config.yaml
num_hidden_layers: 11
hidden_size: 256
num_attention_heads: 4
num_key_value_heads: 4
head_dim: 64
intermediate_size: 320
vocab_size: 2048
hidden_act: "swiglu"
norm: "rmsnorm"
norm_place: "out"
norm_eps: 1e-06
positions: "rope"
rope_theta: 10000.0
rope_fraction: 1.0
qk_norm: true
attn_scale: 0.125
bias: "qkv"
tie_word_embeddings: false
parallel_block: false
init: "uniform"
init_std_qkv: 0.0327
init_std_o: 0.00697
init_std_up: 0.0327
init_std_down: 0.00624
optimizer: "adamw"
learning_rate: 0.00181
beta1: 0.95
beta2: 0.99
weight_decay: 0.14
lr_head: 0.00687
max_grad_norm: 2.0
warmup_steps: 436
schedule: "wsd"
decay_fraction: 1.0
decay_shape: "linear"
final_lr_fraction: 0.0
batch_tokens: 65536
max_seq_len: 256
doc_mask: true
train_tokens: 420900000
max_steps: 6423
dataset: "wikipedia_en"
MLP neurons of a small language model. Each row is named by its layer, matrix (gate and up: input weights; down: output weights) and neuron, and shows model dimensions 0-255. Each number is 128 + 32 x the weight over its row's rms, rounded and kept within 0 to 255. Numbers have three digits each. A neuron's up and down rows have the sign that makes its largest values positive.
After each neuron's rows, "fires after" lists the tokens most often just before its 100 highest values on Wikipedia text that the model never trained on.

L7.gate137:167132161073123118187149169150156155095151148178088108117155119178112141100117112171101144103126110116068126152134135068125158114139134148161139164100136121116102124159118144111114079119193148077127076168088130158089129104184112086119059068126149160137188172087138083192099156121211091115114166124141162132120173162128142081120129177098146159160122126117194136112168087097121138138103126050069084120109142105127114130142071133128121079026154115145126129150113146070102075151143141192147039125122173082125152147128151086110161183147105140128111142147176064093119092139134186153144127159120109150124101185143106136134172144127107151147125160113106112160142147139192052069098110121188097159102121098137168146104115164099160096133115143148161100105174160174157144131068082
L7.up137:131182099134095129148138136145120180128092118109111142116150101188110124100083094175131110136142190108082182122071062148138149149090168141155126120143087221142159132148114126148146153172169127039120060153085115095155156124113094113147179127112136149126160176096089117146141160106147097157121139189096141161112101106157155085115226094084162170086129159168097150115108153044168127125081053116147124122157091101191071153112096133103149106085103112100134155114111125135170112146239176093141103099119146168144060131133154102106122131141087140110166154113099100139126062145112135134154170095171105094146153149132117128089127147100102132117155169089115122095178078122125071072187094088137094141157135160148146141129111151111103153092103151174140121141116171170118114208114123
L7.down137:059130116101125128124197118135132135106093123130161125088150115143071130119132131135145131115054145135105202102195122088124172132175132102114118145191065154181157155171161046113124173157138090151152075120110147185084095164143170146102155148103096122171123137095108081127140118187170144117138156123189126114072184169189134146093126188101137106153125088133075123094127102131126123089095141123032114106155083113153177128149107111138136065103113140194127099109205094149159156142110102130093136113159089121147112125158101177157064200160125112166146170114122121092073148060135092086099147125125142148124169112078142124097087112134097132145167111122142120145079114189105136128093083155146125118178141119098166147153090131111168138171163057116150138071076151141125146154168176
fires after: "20", "19", "–", " a", "-"

L7.gate181:160142089090132151155166116175101107130145180160145113124143118081172154117170116129107135086124136099188156134175182115078126117138093115126127121127065158096132137087093117172093170147167135093042154127140130083119078168159106136122127192127140131103113120183115119094094147138145094140075151164128126149117113118104111072125138128188132138099165112124137124130129120156132083110134118118115115119069122153162091121066135139152146187139122189135102160145154118101092098162138098185113131123137103138138201095109123115178143036094069137110213054121168136110191162150138120203094167137145125061158174110155125072150150135183136107136049136077134106124172105157191097165118156117183121051150165129103197167164155074131126101147138161077113190138097166108157173122131126
L7.up181:106177112135127188133151159107116088159121140103124184153107133185107136201113111117120136141164144118129195099155126124130071132126091125080108143112126086171100141062095171195181155111109069121066178092135147129081085164140115130158127166136111144139155118108126151149156097095130196177162089123085149175077192112101121135138200148138113094101130088132117162036155110137119171141173170131065070180089101132155121143113087204138158147152127128123164178165159127115114165165120144186166131085108120137123106149126100145085117069094146118144145159127091107078113134094182132157090178125121089122123183156099203096071138103142145151148076137153171138145093128123122118136144138106131142049100137217121111130175084124130134171125171130143071147107111127187156128097123078
L7.down181:177136212216038134097160127088111061153148162082080110111100068105161130092096134162112185076107129093088126127139106156162198145184077173183137151162093147113171088135109113049120097175186136113150165116134077159123143138128116102124108117182134080108136110147101117085103192110105120130112193151153146091121213142134126127114060145132208163103115158132159107134102116116078128145074099141132109123075179160124159137137147083127102125116134120140133111160110058124144072089116084127122176120128144149094169159136103132148102165122135135127123146133166133162084094098128109071117103110166135133137177083098133157149104192097105177183168125118146169152095127159120150096095153131142142147148125134109128177149131175130142190169096175108125174084110085122091112130155170
fires after: " ", " as", ",", " and", " ("

L7.gate15:128136187128089173127160074091119146160115051218106110114112122126100096151119166131093135106102141110155175152151077087097138169161083081119166122072097130139104155102210114070136145130131105124158144153154158114112090168124137112138087127131117098154067088128154102142096143066142164088133134193118081106101148156056129152157162106128119073159093133128079125137158151098125114128172140077101144103140130126133174160066145197123083148123115159119139107151163138168187144107184153182104091156137113083161197144143141135136158053159094112102088124084150098163129075078121151104119077193148142110151119210154128156140105155160218160169097147092124173109162163170142170158170133107165094133091092183102122161114153100113131159149125134096110146151110122091136080149107090
L7.up15:102123127149098140135153155144131086099100165118143133154110098083162120177143091125100122157155172095149169067147089142108076106193121105141133084114065141170143139089170116156137105116159146125096134129129107132180072145124126096132119199169178064134129110134106100194101110079146139110114070111135137034154148131133151147066164096129129120082151176121076170153123137154148063154155069074139147136117142139095156143109157136180095237081113174145134055150120163167174141139127180109107100117124116100138054173140132089141089136155113110134073171129100108129105121098119145133128119140176146114161113195112146098157135109155122172137149125103130102121150168110132136176174093157067094099153068051071069194081127115141151180148100103123107116189156177115159142131151132
L7.down15:119133085130138076073139105182125119105149127135163199077170105089152125153095148148120089110124073112103109140156127160129078156135123057084174177154098165076128114158118161131108144157103166103160129136122103105105138141137116129174138115086128122172175153129156142162086091121145154121166119201148155062132090075172142119098102112094170151146190102109081160132056097111119162149086132132113152134168103124101210124097111107160176015104124123142052166089176084134154097074142114128157190134198092143106149154126145133143162218189154108081135158090123107164134127182085174118157131152120137082114179127173114157080139163067077151153165121158137112131149171078128134147078177130101104135132161128144132148104120141110129077136140137124123094110180077128097158151133143
fires after: " (", ",", "-", " to", "w", " P"

L7.gate216:132140149142129125122079236094163136140114186102103111072079159080086183175138068194149108130145118148159160125151111097165147132143180169122179136089136158109182145168158122132119085141048151166128152132083129160157116063126130102128145092144147115133104086146115134188114198133130125100103150147160148098087168140143164087144132119106116141122114165088136144098106104191132128109199081105140163103120139096155153125177179079071082159159082156067139124155135106134133119158142131152138141095098109045173116112097109161115148147131133158161120118173094140068113131102151194180162086133066122046162122112151162062124165077130159121137130114102114113130140173166112123106077109113131114095063067128172104154114149100144110092132118118142177101151068187069119132128151112
L7.up216:109114192142168139131105126103172126105091137168139111098128145121170122124212089119102153052127161152136148127090066007142191103126098141135144094157185216125153125112142141112167066130166122149135080185172119135150088158112129203128099127177109143158090138129221174168141115104147079124117117159102103132077124187119136117153100157069137129143097188071163099116074082101128128121156098132121131111149120198160123137215110121119092116185103150085166140140131127105172071153096129123109118134084133146099101102137075100130167130109132124098121149116146145113187165099114142131109107105129144124132110113097139154115179126196166127150136142072145124151137162073130096155097204123120149134117055143107154153145152183082150125153097056098146113139151154140083100134109139
L7.down216:134137110145151130162090040109120155071153092081120174120106131167098086118165089110190126163112076131116129139143137153158106086118092150167178159157142091088108138190125135133163170193134149103148138115132128197135146056162094150074138173109112151108126086129150129144093043096122100152126147081151098180191135147119195155094058106081168182132065132158148090078133086115121138108090131146106132086172057138081137176143064069083110120178176184131131107124144120081157135122133134146150111139190167133100165144135113150121142141195079088123133120095151174131111143072096144123138165135181111100101134128128166106087148115091167119078151175129114143114157192170131111104129127071123167134131141159124077121126130093111118056081134104163133164162180147128153160136164146
fires after: ".\n\n", " |\n\n", "\n\n", " I", ";"

L3.gate228:091169094146158090223155090147063091124108099121101121136089142128106134110114140168150095119130075139196123096146114139139172163169111146151118077106091042145164086196141090127180090060110137159140137139094172081084160121183171134149179152115124075138140160114118105151133137089080159143159172120093162134091194069184130163168120081126143106180151145139180106073164091131179112141166127096138119133117154073112102176132160181127080139125165203115175124102107161162106167118147098111163166130089135115132143111182131154151122114154213145131081141104103109119133151101134097172118093099086107161108152205107103124113136108157146142125115123083110153102070088177111138141103132117105159147106142125106106068161157149060072071124134070140106160124136089146125158097117116
L3.up228:124082096253178115116097073148090111122120172130103148137110128120106065147128107110156123160160164099144123139127102105204100212121083154089116078118125066111142127179065146110100147100154114095113124165084105110125095136104099115119070158098149078134109195151136119148143147114182142083099113152073167100112122138113118167118136082115144108136177116117084093139118098112126208107116080119124184120137106126176112136159161151162150148125157120112144215118082086095122174106100088119096093155098181137125125181116166153143094082155131162195135122152135147124117096124115120134111020130142142129070087148160116083136202168127150140089141095183107126115193148116146126143148148117153141131175118133124171126153202170126110038158109128122126167174118137089119144145158159
L3.down228:108100109138123158150123107146156094077165202203093211141177126160134114197114181119117147074162082137149163088143186128128115082111144122054177095085102118073100145160123082216118098116100171175080083195169109184092120061113116120119113121137153132108140132135105133147138169104211142100063073110134109110103103140163153168167035134111126121178142141142127115146066156147127163118146144155117118139129153095074140076132094170139125145143137163141118150137109138103087121131147162110152129161148077095148122090055153155141108115097145123146123142146110049133178156117114130127132085173176138134133102112127102120190188152184136133142098146140129117077148113116095107169095149157181101103167152184112152109166109158102109158169124105145118125104144178129092073078105108
fires after: " D", " d", "w", "D", "um", " Reg"

L5.gate180:135120151105148098130113123155161082157149109119172116133119205092152132112148163126119141104103133145086124183137116160102177099174086175130155195091139105088152149122108075150111170144118073159101125143169184088176146110190160073157108094154106129123130101139216122120062137065141121102172133083123110117077106126137141077146136105122133083107139155139136162155142168178105141130175169125151131105202137092171120150185084147118078156181171139162132150132197096132107126071185090182142125157182119115162174117194153131182164068171161141112166172099146190163160122132066082094137133138074091074086102144150108157155124127094122156177097115113121152166154124099161092119113136089100159175065129128090072145142132143152106153181098109159110104160109132132109130062160125
L5.up180:164126076154118116109110137127167097127090186127174135139056173174124160112149156101088120155109153115099123134152159165121118123134094084073087161096168129093101198120180163130131173101135124142132107108130120117097162153152121151100079176122124142165132120152136102157129136162201128058135161157101137120131117161106108139135096036130118092156146147119117161197165137110124122129076220176082153168121142116067202148119066158121127087124140168158172097086103075146150178168135131128123125134169152129132070073141145143071153091130130164117164171163158122113139131096098050117120113204127114100132113115141147120144083168151123098079097124085137048080115118063147160155142075058131139205119135153092122110116125124081142094144191164145114165193116153097132139159118090
L5.down180:135113088166117131134181165169103183104115152109094080072140064130152112155105146147147106133096130101072126209140101092141113088173159106124090113080088114136089147149105107156126110118139147102058158050136098116095073133076174092084105090194134089146082141138128173063172190193181175155097150149178105147174113129114098121152170194117093128141118123140120081175141086158127149150159109143140115080054094109133079086114147106117128089081127080125112184130088128076171126113144088148137139176187197189128099086151168119125113158116196173178130169138088124069104174101084159126155109120148111099155158114139066077150144124121140119117143152152097121131140123160143097127108162135091105070178134107114156124117124108093143165075132107113151127075092104144111140112114093
fires after: ":", " g", "G", "″N", "/"

L3.gate295:146135094201048118113137116119079123109148107126108198137115135157151130115115124165134122131175068061121091126098135184143114135135178130137155105175157087149153142165133079135156131096143179119102122131079140137115116111135181093145056110131131179143140145089110134104118153117122153126201090104136166144083177153195129174134161090143073140132143125088113115051203135153147068156104076175109140074144112147127083168127139099173096162111092124112134138112137157073137112144109123117135092140101193141123153172136123138181171126196142140105100043141082090125118180106147102157127148167126167177085131160147127150153114090105152129189173141123117071173131165159066143098106080102133177142127109191196090138113148194111114115125096106119114117114058094047119131076140122
L3.up295:124145116164149139153166106135133162176159150079130130092103125125089172109126125132159125140137168146097086148150046106123158069159120154126112120156126148129153107119031125138144127131174104101113144116163065158099127131082070119117107148073160091122125126092115102165196142150084119106148075123128130096101088111189152113163155201065130095107123117104128107104166094093157079088109149136185117117182165192106147085195148119196141126096175153173134120119110117083094120152123146186162107136140132161141122049149087085148073133090142105062144077118170098153131137157097133107191161084104128147091113139186125097108074114151122124107126118129100095091123142092142162030099164129129145067185096133110177142070092158132173162156138100092128105100178151131114094122055092
L3.down295:144143124080139120098120081138161136150175142115063103180130101144112092088144090078150170128179070125149164134114132142136090142166140110152156159090113197106100089112152150135195135195125073110144157114129179139078080102178142128138144126080110105124109128135150120133123167137149127098134132075107113134156172116146150045132097117126161166069128107124137121139118099087140157146099097059148098213145135123167079185094135119149114145082152110126067130177157161131067157138124204080088103132080083126127075095040073148128096123161140125116143131159160171131202086149105118087103153115108139058101121098098132116133102131131056071148111120198146096133144134135100148078109133121208130105119158136116125096153134165126137157113144114096122127116181101136018075091123135
fires after: ".\n\n", " |\n\n", "\n\n", "22", "21"

L5.gate183:182092113116096116169174099110059142113147120099092067130157180160142150151125203104157127113122050084094154161087138092067111096154131151149120205169111104143176096126118135144112163152124149073099181179128166058107138134166073106119130093122156104167120097109121104106100154109062161117091139122119151158113180133108201143158138106189099142113128161092130132153114128166143110139182205143051075157185158129129137110230119098078097164166129168119125106159174107106132178152117111116143101134170124128120155111157130153122121126114126160078139105120166118158092147161113122152145180150099126112157122131093099170125084110147132084215027126206104088141148149131077140112119120145156161121143134134120146115097123186134179108115124165072152141081160084131136136121120106
L5.up183:161063154101086141094152106101107108147163144109100084150103123148129134158139131117135108105110133131153159135097098132116144138119082150119150158126131109120159151139111072113163153143143120125102160141155096080125107184139039126151135086133116129151126055127146163082140157113094127130139152110140163168138203091138176209121119093194162161073120178108088151142101124125166128122163185129066111132159079144160071128112105136103142129110120163069106178120152066174150098130084135107091137094128157166051150110112135094123094160155075156117097095079136155070033154117098107114155179115106161186129075143084135131121120151109103109128061148155099038116085106116109121183152112183127147062116153122110141116069172165176150066084124191129207141173135159131155115153130155
L5.down183:044105083157121110112165091123133114162167084109146160119131195186154109061119132156073126152123135138110078112152165135077051149085096104085051139143173168171160170122080089074174139102128144108181169119137091140105105119181111108127142177111103117175173099099167156122127178147124168108145127066127125172095121102127139167135163072144135183138147162121155089179146173100147112159154112154092186159141143135154202144121088190097146117148164112113102140141149135181147094124160163135089201149189138135099152086119170100140093130153071112117111154140142104150056121126121095173144158139114205148101184113103199097120154147149080134171116140171072178117127135148120113169147127134146105133155080073133192113071110158154142126132162144142139151122166124110094136160133096
fires after: " he", " He", " Al", " and", ","

L5.gate68:167147146092120120182106159143163123172226134184162096127184132165183137104160125113114131150143131092111097173169091159150132093137137149194117146116148086115090136163141118092114079113098111064096124151132126174096159073204109125129147122137104123156087142123162111120129120184112112127125130120155138115105159155134181081190094156090086140118091155171121141079181140104116140098153068183142120103192119188150140167170060155125131132096142148140144111164156099142126120131138140106197123074080163138132138158177038136140120096114185156158159153134142101122125073064124054137121185157188149129108134094156168146103117089129099067131172136123148081185129126085147181120120107181104165177140109091129092156183121160112147204121131176086120138068133106098137091124114141
L5.up68:087120133085150138099109145152107113142152144043178127105155138070091161114151100116100099185156102126134097129109082114130115151137124119151137196096192156105110104154110141137151143156088086121176207115156140088198091143142152096109099111138128103083099095114104084121144102111158101164103130096054106137098128110166107188136192156188101125164123159137098170049183164142150140196149108137161174101108151193093128165145106109044102116159108134140113111150183175130148135117083131144131165145123110104115172210119094110103161150131150162156150197103121138109131157108116164149153140162114091134107110185091106109176111136073070146137178125079101114122100121107179165147141158181137095085093180093110146160070124097158142099129177136169141065052150138099138129142167164
L5.down68:127052187144144065088112111127139060128157070106141144112183129137151121094098161105102123066145123104156113092139102069123140122104144118095159078166123146179125110191138144062143134141111085100142134174110161176142113096124135134112094112162104150105153187148102123183078102163106140154136107144149108102144073128090174171113110120143134097111105135136201127175158144147119072174124109107127155127098168079094159068104197136147163158127115093143156171144113138123097150143099126177124183177190079135122156124178102102121186105145138108078110130149156112112152104197064104133133116131172067120088133117147064116144163108169134062140090101148150122133150153110101091148110171117076137168180111156148158122155128076092152174159111131183128192190154144175145066201072125
fires after: " |", "D", ")\n", "E", "."

L5.gate228:080147116078123116088131122125178142116116153099132067203161144140142133134120124174160096110160122131121100147145129163130108108186110119129087125121102086107109088113182139138198142114166082136141161115110105130139102128149137085144091128156173089103150088155064126190161110150181068126114122117140170155196127117185074177096177088144150154073208129154140111118077079087058164111168149094093174115149121101109162113082138124115137158155106091130118114122090130123105117186166154101113092160121126089088133092114081107129084078103088056142109124108144142129065136126162135139101151116108111072144110128135124145062125116090109142089081155086068013119076124100107139143070143120124130141149098132151150157171174100112105100118167155153133211126158216169104090132090123
L5.up228:080112148067077204136143142146122205093122190131113091214123149168163144152173158142095075039116156120125026133142134121128118091113160143142161143116139125076126140119159147124181187089167134146108132158140128145132121119141096128085133140139140179118156120163081113167153138105125150144154158118096126105128074159174127192090163131038114101103155123122134154121107164152154131117136051103121151137182090157108113109115104081123149212134094072095146141152115166129130141141130146075150087124167162093134145126107134128168097075109085066131101173185084086162153169147146095158107119131153108137134081102126178136072105157120110150140199128144055098116093100149117147123130142170128151133107137137188153096102133114102149175154132176100119183191165183140175143159087137
L5.down228:164147130101160110147131166090132116131162100179124140057096143105123154101151141113180192149179121093095169158097113129155127170137145178220111118111108098165148143150131148140096078177094140123191103124106110198120064130133175158169128136090122121142079153155135126119096124138110160134135119191178135088112124118123179120229119117180181104111134115160156140129103135127145117173126199132205096150124091146107125133105147165103090121090161156185084119176175121117148130131143098106120143154138107115133102069149104155148224117152170148094154089104140104138141088105121095099121114093105056094122185153099184118109149112182116158117058131117153194160157157090185199110110185113090096146095116187089133100152118150164126095115081088138087082147083146126144157156147108
fires after: ",", " /", " "

L3.gate79:094109136126136154098103076183161168114105162131207147059123117107124135171139144189160138119171097153081103111121108184130145197054159177103149137119108150149061145102143103101179153126084124146146140096196108135140109152107122165135156143140085127079159151158146175114177130165166125150101120118109116157166142168090137086093124100116162126112102104164078143158110114094153148094133186077146208079140103101127032143146084133131166120175080172072147140104092121153137106172085117125130114157180139138117133151103114162099081096130184106140150160127115202085171152146084142081080109159125158116148089067110106135123100122160123094089138115143107108164098148144087160098188080138100143142139101067130129127122176122141119135124125194137132162145133073064180105163055186
L3.up79:147104113147177187063088084143132163134084154144196169090127097109126147173153151188153141118168117153102131128120157208122162183069130155111088178077136155146100167122140091070146135124076116158174134116176104085164138183092102157115156139150119138068149127179111143098161114145193111154119132147133118148142147175066144083088121146115150139132105099160077129167120121097106131099163188094144233117129104120132052151133086122105175093164090133091121142088094089162144106150065140105119113147192129116076130108089096127107065115109198116142147138136137202081176150110076130078089124152102137126119084089086128140135112166160149132106081108135119129150106162118099162082171072178094161132155085101114150154136165115155143178127097154134156171138130082087162134129100149
L3.down79:177138139107131101141155203113111053102133122115078120142189129203075123096221127103124148082192122100143176190126112113100157067138122116105118121177072090138131163104112196171110060146132145100144133180157047129135081118140198100120120103127119162155123143119111000144123150091085132119134126183145146105119121116142166138206109134122178080134133123064142150120146131131133122147041121153140105134124097128096144131072126167110068120037136104131096114148204142121116108096143118137132123106126143126143139087146117134091135150175130116106130091138162098176129120125141097022131137107115099184142126125125141072169139114142130126180093123128105180117187134130112136156104144098150118141112133117166123102130128193084147124116124118125148132125137177178068132100140117
fires after: ".", ":", " "

L5.gate295:149126100092115128151085128109069110117133101139142157088147128117110135155127120180096163174160030110101172123204112139066168144142111129162144106125148156081118171171037132121121164141111118119102132118120103097170072145106093078115179089114117104183109155115124119137116157121167099160101200114128185115095115122152148096132129095137100137168179107115119181110129104108112131126172146067069134112156131143125124123134189153121020092107091061153182104183120179113162119148113126139185175141089176105081135130093099083137110135122219170072113071158069100117184126117118111121152151184159090091107081121073135118153192139164136122101134139120142104191130158113123104100099143175153098162109106121106072113101147071181147131135136138097153173102152117169133177132134113
L5.up295:092105102124166123105083114152139103114119150142166182137110116097098095162052172127083160184118091149132162146203135172064150144132139145145133083130146096099124103136143099082124185068121140105137133111186149110148126121137116114124115077182203173155142155133107118154165126146204097110053137094130153106119105157088102119097152106129117118087126106160132129109120122128107152093170102069104138112119089149141111148137140150127046091095015126139159114157106155107130130163173042091184172150099087133114152138082134104186109127097138163128118106132087076061158115149059141150177201133188130111131074115160142160123170144184176139072152109172099105195184124145105141128109133135109134161088199102123078125155139096132122163094135153112150130132143100166131140188101129
L5.down295:117134097073151114134135150144115101112120142139162165102115125123136101189142160082116074088156162161131138086139122132096128171128162107100161122118133119148107055105151150135161150088111124122152119118113148156067103070162193089138095107156144174142157178127106122158156100168067123097117166115121123116133101124100140122187200098069095137106101152188119069086131127154085130150117182118080100080175092098107102163136134064176170172171136146173107167157120122196149159158155105136091119124156181156165079097136129137055175170165127084156089130118109102056132132114129158112091126089156164135095101159135165143117088053073130107171108153149133121064054108115109057199090138112141173156153131191202135145113118123113167091116131135143068119153106094098092100096141177
fires after: "00", ".", "60", "50", "80", "20"

L5.gate306:097126124111129159158132118128135132137188131124113165100145114121136180127157168190091118190099174100049157159158158133090079089179101132134159111100133134034098153127087162137097108157125123078130133159123145101124128120184098103143136102126129129190119123139059084165084190118065143088130150129118137102103106122173156146159092127113096084135166079106155113088119169153140135175156104112117113156170106132177120083123135073122084121072149098162139116144137104115134142106155156125160091116144183109138105122164102138107099083104108155109093099170096043155095027166144116179121139197106075043138090113068162098155168145169091157145129121138096143149186143134102084100146130123182128118124102169146089203146127106148130120149087126088135083064130083159171179137093079
L5.up306:070134095216121124128057122157104090038126130150118140105100091059197107138131091136108087162071170104139186132114186207142080140103151143072131131091071155131101172126177107107125102159117201126165158109145085096123147158146169153138183143126117148124174124194049110113150148129156113125136073118120132115100105146183131115104107203037141111086101107119125118157162173133107135089109121123132137132108091069139098112098104152164149113119120108079133135113078103137135142189146149149081104136121167130117044109122111170100069094121132125165137172170085093125124144178072177115086109153159161108145118109112146107109137140186152120086128114104066148131121128176075123107188112109123154125184133076127146135111132100113118095102173146105106153099087125090149103167098166
L5.down306:170115118098156198131116047113131125144114097097166132092142104088114153118106081139093091143074140169122123118131166194147100081107231154081172140158112146115133126151115093113143119135146112098111105138122103085153164141165098111102135133154108087145131082099120160121113174136204192102079132094074173083074129126145117121099151149086131122175113131163136160139113135123090138096101039136055150123114136117126137167090112128146124139106138134120139167151116118137113199109156132119131182121123178072105144077079064169138115128140119111129139182157103033142082129162142160201126107198126189115104108098109160037101085114146167109131100120147116142106095090113145046097186145122172105118113146075170144118125111100155071140075145140113117171102081075126114104090159123
fires after: ".", "20", "10", "19", "00"

L5.gate313:120104106078138104158186198117114113117124121124112111122144140132095143081159109156150120116078102165093167138234085048104146142127124087145056182136099067104135071186124148147158182159149103124096125180147154111104127125195122104060110093119096161193103099118170093075094164090144153132152168106123142145128137169092155137178134086137095128134171143148166104134139153150151102112142126123090082062157113165148211143140174132146137154121177152123143122149184129089146125075098154136145135135151109095143144135159127067175145134142162089131071114106108099157138137122098090137200131176091105075153134152147112128057146154162131105206147139134124175088165151132155101152127126140155080190051109163095111173137085115134103135181105098166164145193116111149124151109173136
L5.up313:078106082103181165152139163130114149120121132163111130157078133135139116094139151090157101108126121173152163095190139131099117162117121136112113173142056084156120074136155150092070132127143123099186136158171113105056068174134175157090102125121138151077148092141104134096081165123148150138110146115203134132143126168101157121093119083130111116077224137150120083144194175098181095096059136106129097080140141131136185145165181150106144119172146110107084125139186087146086123107113165116063101132131125142074115150181114118138134147155126084132075143094131117116192121116063154102135118241140134128172146145138157119106127150095121140141126115126076177098146155147185142129126084159127107205102123148059167138161097186118133066141139176139163140193128159170105142118152165
L5.down313:154147076158133134074103142151079187128107139210152130129135087147101081140099096066161066087150125182160151115154083164184096096149126116091139139070080134174218120160096082110163139128182191140102095098122077140139191166096136162181180090146110144129107127153095150111095121080092165157158089137147126078113146160129122160106200114110171103073189110183127151159079170080115141097143114069172139091170059087127130119120151134097165027148117124155149153092129180124135156135113161112121122157110169123124129108096179094129104141188136121157083096086060124131136117125067121110142115121099113162122111162164169117151066152146099141111093142085104157143192105172096133160116134123121144154153095092110124130091106123162129084116111111100109145102163104116119089157098131
fires after: "-", " •", "ite", " I", "w", " var"

L3.gate129:153151079132204149101101169193163142168120128172054092103139131184139176186146155105178199120129127130076177126113072073121160127139131166131051109103177111091164110112082120050069171111168121121146118152116150108115134168131100123130203108136098113170107081180107128132093146084110137143123140144113131205143081164120113120114123102172155130114160052133122113185186120092212130159125158155138178094118120154173157121154132092070134123137171123150171142096109112125167153105153128080104195117165074078133090153148145111125142176116119146098122110158153082122189198123127116151161085078168071117164136176153118157135143158146103163081080148168156120083125118157132110120156140152095135169087101138099145126131167160145135156100130151107158094142104133118169092179111151
L3.up129:139143112158161112110115119187175102194148085144098096176171156140123086126139210131158209092105151114092116116099160085096152106130138139084170099113103099078176130152113111125117184174132087086146167077105148093149082180117069115129158088118086136203117055118171115169110156137169111102100102145125157211147106150127067099097164138128124146095169131149076128159147131090206127109155159144157126115118101099185097099172134121119105129116111116173123127125111125172120177100132136138064154104139117067141100150175158109105148108132124151104071099116106144148131149062108079152141143107146104169168109144221145146127105094082109074142122147177065175111097126183075142138176116140143122123133116160117172134067196099123121115128136141138105228132131131113149097166116116
L3.down129:149121166087114115166202113036095116085134188169152113104099102128139140088146086145106062110158123170128109085084155187164114119173188131125171177133091146128101128145102170158182039100094132175136112151155149153127116076166201065142064123157107138124140166107102089142196107137054139155166114130119141067133144141114169157177103145136140107172130151063139151102103117127052091134064098148132124168088114117070090143118144143104140133095134115118091131137164165097162105144109106170147146113157146180115140109111082141109106133125134088127109086141122090151131120165154138103047122152134136102064073180083094119127163110148142165173177202126154160162137140128178123069118138122102055132156157065162120132165114155111160114135094116151092119133125122111110138078134108
fires after: ".", "^{", ","

L2.gate120:081119149081095117188165132100137087166122146151117172066103119177174179112126128140102187141141157130115096134175057116152139171181171184137055129118100130105122134149167094121080135106151154120102110135142138139143158150115110147123161123133097094158042161168179147133047137083155092113126152123138130039134160150110133192188180129137124136125185130129137109123137076112159081191127131169099132136159118178110155135126163119125101098132131138152171084115127113107184131111193139107168102084097135106104153202184139112174159102172160114150138134105119118155109152124122102124116135095157105175117146191090118086105119085143154102149130142145133119097132087160078155158085168140099158211176124162109100133158065155098053093149110135203056158120152099152103098106125189
L2.up120:084124108208147115177133108153211100141150126101161142153111178156110093142111191157094144153178074173102150181148110151184100144083087129112150110134138181137136147151187117083151134136118089084134135141146164113137151099183146096156096127078081154106103133104171133158146136096194137125103179085105116151121102123135139139126134152119085113110134131129121165179155080104107085138110155125131146110124100181168113102138185118085134086150123167102184150099122109087173104110176081111112087127031094190106135143129107081197136126122079167115124220149140143193154073158138107172152148134140115104096174117153090092134142131180151141093234125119121097061092168178126143144156078127085120112082146131133132146122153173130094129120121151153133112141104118047102068158157133
L2.down120:103086105133095088123128130072097140090098153149104089149072158160106056116109154164113148113206128214132191124133100182177130102199181189148128157140127074111115093196193090088130127118123102132166159148098094180099125117129130143103093139126126056098113098142144140136095134153105063078137166143111137131127121085102127102158160123162156129106141115090158151134103152058121138121115167081167175103065107084099114080138133145152094150145139102154155084107129123160138075084153133110160073093148114107158088168121083093173126094119123107163115106114188100115141100113145103117126096129127085117136098144110146110111157197125151077070163165093118108112118155070097134129133154125171069188149158118188138128185164176110053109123146162115114100179112183151143059140162091
fires after: ")\n", "C", " D", "E"

L5.gate74:091105134110115148164146212162121128125124095106088184098188157149125156098166132132114125102160095070149142109181111077159137077126092142142069109111158068128094174178104144161105146106146142124100164160108171134109142065130102095088104109088129091163099106130175102132119154121131131143120226103106123068060138110113125122131102080087126126141162169141115115133113145175127148132114094155100078098127090161127105179116161152137103087107159130175144122159138136112106073115127095167152172130128179098189158074123109070150190107193174118112102161101096122123148098059074104089189137163060115110139107137115108169165136149112113115096193138135172141143156137042144129165111143197155102185065161151108111131162141127064121117161100094160140133127146089081190141097184137
L5.up74:095123125109164195187132040142114118150120082159099141093141167126120103174167093174177069116158119108160151153132127162142103133115096075097103125124166121126079124154119079174120097145137083177085165133162151104139139090127102148143167154144089152093161142147173107070096120108169142139112165106142106076106120108143118159069142159162122107151157131157133061187122141126181069119157158077130169067083162138153130170142112181124167098080162128183108112162131103138225068047194097154107134161141122128155159105163138158155131091153151172090163180133140134145165124143120069153077091118102158134138117071134113095125102152141177153115132102154164132062150162170098071167123129143153118120153148148093106143149071080065096140179141099110107187178108142141102167139107138
L5.down74:160174029087135062071116101104088146151146173095103124085072142092116112163113168126100071109116112086175101149120130179156102098108111112111128108123186130172199102122117078082071160088160080139133172107067107074133132160200137144079142159116125128164147138137162179130160189158136097134153125146159074074165107144107129146153142157138119098162142101136164173112176080193146131172134126116110126138137119161154186077051063140102140142130140121171151112106174090165156129152157157170222173082140080124046090125136111133100068135134182172136159151160168112122142114080088118159129151149119101118096118145104120131135126171148117133110119128067133052151162137119128087131109157154130120132183123162109111078121134134169168121078146152127152120126136158149119117183143152
fires after: ":", "-", "N", " •", "ure", "S"